{"num_hidden_layers": 8, "hidden_size": 768, "num_attention_heads": 6, "num_key_value_heads": 1, "head_dim": 128, "intermediate_size": 3072, "vocab_size": 13895, "hidden_act": "silu", "norm": "layernorm", "norm_place": "pre", "norm_eps": 1e-05, "positions": "learned", "qk_norm": false, "attn_scale": 0.0884, "bias": "all", "tie_word_embeddings": true, "parallel_block": false, "init": "normal", "init_std_qkv": 0.015, "init_std_o": 0.00375, "init_std_up": 0.015, "init_std_down": 0.00375, "optimizer": "adamw", "learning_rate": 0.000524, "beta1": 0.9, "beta2": 0.95, "weight_decay": 0.37, "lr_head": 0.00578, "max_grad_norm": 0.5, "warmup_steps": 293, "schedule": "wsd", "decay_fraction": 0.886, "decay_shape": "sqrt", "final_lr_fraction": 0.05, "batch_tokens": 131072, "max_seq_len": 384, "doc_mask": true, "train_tokens": 904900000, "max_steps": 6904, "dataset": "wikipedia_en"}
MLP neurons of a small language model. Each row is named by its layer, matrix (up: input weights) and neuron, and shows model dimensions 96-351. Each number is 500 + 40 x the weight over its row's rms, rounded and kept within 0 to 999. Numbers have three digits each.
After each neuron's rows, "fires on" lists the tokens most often at its 100 highest values on Wikipedia text that the model never trained on.

L3.up1579:427541519507450514446520425516512443490515522509503512519500537511513478520546509467543529491537485538550589469476546454517553487511471521521561495479495525529409476475497569485564465554497495502555506495495453532417496463559542479533482557487580511557513443458522438605535561531478574460471441471479498503493455532477486476466480490484468559458592491504507498480490485529473547507519520496493480512445498497524487465507506527485582484474520553460466563492498480519482553485590470470518538394533535496539558535492484504464552526449491546490501500448417590517515439439486554451540608441564534461544411512484426570484517534535533533532495548520515494458475442465480514468550474526525517521532558499563557482475530536486539498505521506431483559535523463430453597504455531
fires on: " was", " not", " is", " been"

L3.up1674:567490557613400534583442569482520495502537512504480539494532469513480445496521476502455456511472478542472511527464460538537611462435489509507502477512516457544476512499527460505418495485502518474545537447457482519451447589523441464483490480512537556483544528448468483490446446516518541433500496499504474526448444513464446528502522519493511500508526527466473453491463529478507461441485510450499426519510520453510497452416501521393417523447509519527505506500580404480471563550436515475529447481500521506460483492491502468530517568533451441520412468492520584478489475513482492532486491500508533427515497454488473512570501527486481498567478524443464536438463503491525486540516475494525580511513536438533578522497514487518468458420464465521515540480473466495452587439540524
fires on: " of", "b", "l", "n", "im", "u"

L3.up806:597416507505508539461411491506541486462465441606546521530487516483466508471514515492522512469453469466517554501503470441533474541480555440542444429435487482451442469464475483526520505503493551451510532532502560531477492471510477554494468542582527498565609503486529540529415447431485520526553498512489492533475490547471467437520420517450499498497454471470546484539511517458468478483513513497491435466548559488488506472484465503471508434513375532465510468534467514533518512530524506514577541429500518499467444509462556444498493486477504488445490555498470553512568485502506454517557465549465543547446500528496532505508509465528543520475506486495478472413487500555460477427511482490523470504488509481480563496418483487456471474497512476492461519472519504498462491524525485
fires on: " from", " as", " on", " arrang", " it", " |"

L3.up2801:528517520504450433513514491571499418433492474507493473453498534559557545523476443449483509484472464517527502497518462525534543529482496442505426499447543467479574511521423552497586440524491490525492544430476514486498481495461499454523620556535480499519568455503444556491476557532551487490460532516486502394537502488492474480588519430516494460518505552448511415488551462456509573495547453467515488466453525410535480535500520494483507467459567502451492466533491517543412495533510514456521477489535485517475565493433460508519544496486496501518511439509457477432500501517480492491477491476475487446501380415535439488531540473469448505562517448563456449469538514448487485516446513521508526441561511564471605513481464555553535518543532494546535481534481505495489547517481467
fires on: " as", " its", " them"

L3.up111:544527488475504502477565584550514467400404520511495558421570501427542533495536547537531479492515499484491489539559472549431441496549457549443454524531547539502509540528510520516508504441504511503485483549391488497532482519481510510483472524520603483598557502498538545514573534446404562465537557537491476585473456500515500466543539500541413504523531509522471487544457574490508474447483470528462517417510495493550504583517483509432567376497531517510548545492597515506502557453429487521477543524485465462501511573506550477468492524493476442556476578491458501538544561423519457532451568542483492451535483501567431520477470514468515549457448495430546462462475472509396500522503501444476504535508497519499565524531520526503478512440550485507542488484518477524530433489593499
fires on: " the", " and", " b", "w", "b", " K"

L3.up1884:504357528483506520548487467525513521457529500462473566493486466507540477500422525490468481517519502571548505527540478482553491519454496494529524545488489433543470572478508476506490520398472477480462532502502465500440479470510541507548462442537482523495509477458530465469491432410504473506525445500516476520464466526589473465436466467475533490442497479540469557534546539451541589505515552483520584471505483505460508522547490465428547427458594520538586489504509448473433480513462512530493478531495432522487524475503504441512455458562448487541473468509516551537559396504532503538536560498499456521563549476522489529517521523518438489574487507472452389488462487519435536506506453497363474521561517490503481451519528510483582543498425457438533544456453537505531550503569522
fires on: " de", ":", " a", " of", " in", " -"

L3.up599:519477505532481520530500610556497581492518494494588529473503540477531493463497498549537484498531460487479450535566469463575454527492490458508517515523568489589557516501556434494480450499570552459454477524548503549495496546523450640514475450476505521487534561417524501449505480458529493449558516393504432433517554476466453451513485465517521457498511562491538508552512492425503452506504445521521568494480505509511472437485575530496455555506488464524477483561487489482462507499463483550506545551495501534579506466442492458538489502507497468510494594478534528503548451486505498483522512554465488521505599464625594567467427559555436434551519513579472481496467531565522499554501566489478529495472576472503494491507493480510498455498481468505525508475418515535531501519546526
fires on: " t", " Th", "ure", " ", "-", " th"

L3.up2254:458484512493539502470396570524494433499470478512541494376501506482516454449505522471457545483441486519444521473543498485482495446493465455498516477502483451518518477481466511543434470474485559490500506492536399519500525446494506457522482479513543577536582496500512489506463569552532560412565549437498467583504505396461410469525498495513414508473445491529525500468482502463547429499503424514536516602499522504549558469574562511526531430484522477466546535484525490515477521569503533544468539562527482629536566553464563490480450580474418478439523511599497542414548502511491527491480554510519543439491496481509468473520474478490546468523488537491451550456554471496490570544493511480483487485489411530502499571521558544524509505511546516433502568553446478496493519551517505
fires on: " the", " released", " held"

L3.up2411:478510421449566543451515430424458541433510536506515509405495495481512507457450563436439525461532514509517430529529495538517461462446493497470552487511474521520474614523445527495479542498496453493487490517511454509504436518513501513531546461505506475496559529515505439509547552480518537474510463438536505536515466559500502547441447428446519553463508433433491492504500471505547505550510482509484540510466509511560517436491492476584583403470522517530493525491582545518493500514492492501483523524502569552493551486480517434466520511536518544549469580544454548526568458482518461493509569548515495502555510492544492525479461448423544526511451531580448486508510520452506503495487486464490497504556453436462426517415520495481472524440435496509493503469421537518479504514585463
fires on: " the", " in", " M", "qu"

L3.up2327:408445494572480511527553536537524547447559504527486524496540472485514487482576503520487424499520440473484474512537474548527460519517434428444435500552510532570488547548530496457479523521584535549548486559483506544462485528550502504460540461513569505574523528532454448524444425518494477465508473472532505540482521512441456488496463549563507529519428515492549514440494529510518438496524433520464409573516481539517481412497490511471529480491544518540445525433497598493515541490489473433523458450495507556505502505510526456464555476462402474469509491502479624442582402532391609481483554510565510484511435490496545504514474505510528463518497535425560555506454505504470515478498474445479530474531554496452503504532522518464480497453547482439552465483479415516538572505536525
fires on: " this", "i", "c", " which", "a"

L3.up843:609440447452539415531516523456522574468438456493419565499456529551440452516459531525487492544411470473534552544532476564495527508487471525451502537510542561476541491478509512537514481517564472516486464455439487532490516468503444501506488422497514563525426417517500409469531513478546484484415492488521547511533446527511491475511496473561510474464520470505517510448465477494472520443542558388485495489518500507530521534576425516490456489461502499515543489473435527495451529526535452500487512593497488555608531491508468507468463477421561562496368533528551500517522528448406491501521525516538484500529437473514522566465465478462519520570510517538460505533507539415441531480508489515532491475485535477435460422505491497534433503449519497430512477484428452474497513525432406
fires on: " and", "h", "t", "z", "j"

L3.up2558:502533493534488469516536511509432535483558511503524562561447482551543492420510435598514516460464540465536494527515478534473564490405459485482500465549565453453523433519451451488525555509490563538537506430489455418461513531457535457543515463468507536441454487483518525526504494506526453489511462553571460478554482467473504502527552465531488448481448477468454501504480519480490487504436462522504561451499446468501542512487456526524545545480499441502493545432451540502539529457484441596503533487459491474531471508471539547477526540501497473474500481504494464518464500464522501502523482538515505559436493490483516460524524518470512466498487598485470451493510598499549499437496540596451514510475559487463453597463577520525489540482487447510518435568404471519460497494480502
fires on: " that", "'"

L3.up2605:459469436539469526465506422442536555478498475506521477431480469492527516523472501445450459524549509591512518515512515513510484533486545525458547511530493514542515524459481517460474509460480470510500533473446499490480506550464492473453466564484580520517513456542492491578450535514507545493456471413538471513426502533502492509424506414537469467498589539548501489512505534459562559519462498529518550537491516500521515539463518478548530500475519482536569543485541440486453486592495546560499509451523473598497494551469515361470511537488478526516526503558450546560516531524479459433533556479506420488544482475481538596502515526551501563557454540541561471468496491514519605505521414482470530468572509482513432472400582502538502483532419523508484525471490510425438630482533484
fires on: " is", " as", " has", " was", " the", " are"

L3.up3059:498447523452478556516427558496460458468598559492501508492542487478549524518456495501472518527332521515486520502578494538530586499449477493523443490510455447501547494471545472454451466441483429501526502465498465451512495524426482496504551447502537523574545488484411481499401538480551504550471500482515487500473518487462433484479492505461524541489484474508499471543396539418523518504489477486484575535492491449531530489606498574453480516491554517474609466524505483482469421507468531553439528457463557599499519494512482438461443524497534559458537533513443567539464471531498485507495517462440567472477505502531447570564500422471521513463539543502411467469496489430486527447507541527482399529498495503396527445570522545554509572503549500406540516501470519471463495555543535
fires on: "ab", " was", "w", "at"

L3.up2564:491488514403563473499506407489554544528522503491470463491478588533506553362485449562563553547485503569498542460487491449523559433474449493493470555534475527481501502452557455423539505466488494502536444478474485522516492579490571508496471412439436546483467523509509549580428444438538576488519445542405526505519496525564488508490560525539479527529532558525508574499569533494553507474438480525449448488418535504553472517436501520448574493495486575524540461483521537527539499549504465531477506472530480503471520476511453483519465511490534538464571595547565587445508518399517571495493468532461507481499562470463487468501515570451488545475438492481464528466499543487524466468500578569447523507452500439546483474520435446533551537517440402484465505484476485543441568518464443
fires on: " that", " from", ":", "au", " found", " route"

L3.up2609:539469495494529486558480514472574520501530422566429515513513581500547504535419478479463470449505540511502541531475473473539516510442530479454566484563564478560500491489552485480581438489414478497489525530506453513449494455528498470511462473511541516590456525516480469526471520531478508462561476442487466475477484508531521487427485539560445534414489435556491553465441480411546562486435438530508569574522487506536443520479563528414529441456511486522493567457519443507475561548481548414474551451478491534486505488487465446436565519459515457504570463466551522458598458530546482422414551432477507423553498465540562538539482509497491494551501500550522511480429450488528501542487451506494501531566587506488482510462510512551519501483417462544479531523492526472527548505507531
fires on: " of", " as", " into", " on"

L3.up909:476489508526499551552535556463492532475490450543498472537506512504570484496473499499461437506491467494483487503530498483550506523457538498486536593474482542508463487433511458524526521482499410445490498538467524487488517499494504457511474552484461513570527459473507413504440415480514515531479426480506488529492520459571517441469552459521495542387473367485477533464462491512562483505460434537513533492482550526455446493487477486580508525457530503539548549506458506493470498506442548560504437445506458500447506514478458418535513516520433510521542438457500438409463396539576491451458530451466470499574504515437542500501494509471504488542438508499546478471538526499548599531483496545460385517540476487532492491427519568448529467488432490570490508530532490472453510513500437
fires on: " as", " was", "As", "ology"

L3.up1677:516513524459503473577534515512567440506537537519558539517556545484447467605416510482461520466489514532526466568473513493533486527568547503498505502443520439547474454489492531460489520461487479526452470507537506500554512470459468484500436536522533457468473456477496495520501475531471544506469480458443526546468481545525536481484491459440489562526530494482504554513509524509536565459497505503474443475491578489523598492563491527525516487517511507477579534444545430471479533527553565560447498455505511498469494477419561450543467446577437511515539528504545504504524444495510525490531508428512517468599466464428468517486517580510486510472477582442503507510488547438443480596503492500473492441588541514490550559481503493503507519585525485487461486485460437559494411520559506
fires on: " |", ":", "\n"

L3.up2326:473565572520509479469463579565462483478486502483528471574534499579547479493481428539501505473468472437511606492452547474559585542547513517522472482468467453454503536503508480485475484497490490497486512500485525522510557498515504601411449422504538474574496451453495494527513535518473512520429477530526500536533568489599467529478502459506442500543467507506509503502488519461555452554423575453517463502471525464444469418492534490453589489464478403502540535514487579527468506495475488493470535474435520527472482527453401481569516411438499486465608528474523484492470419545513502533464481475523541512556583459483498504572499545517470478531472497531528517448450493573475543468502521647522464491421479507463560504472482517568581535450448537447548475466455494435475497526480495
fires on: "P", " (P", "-p", " AP", "==P", " (F"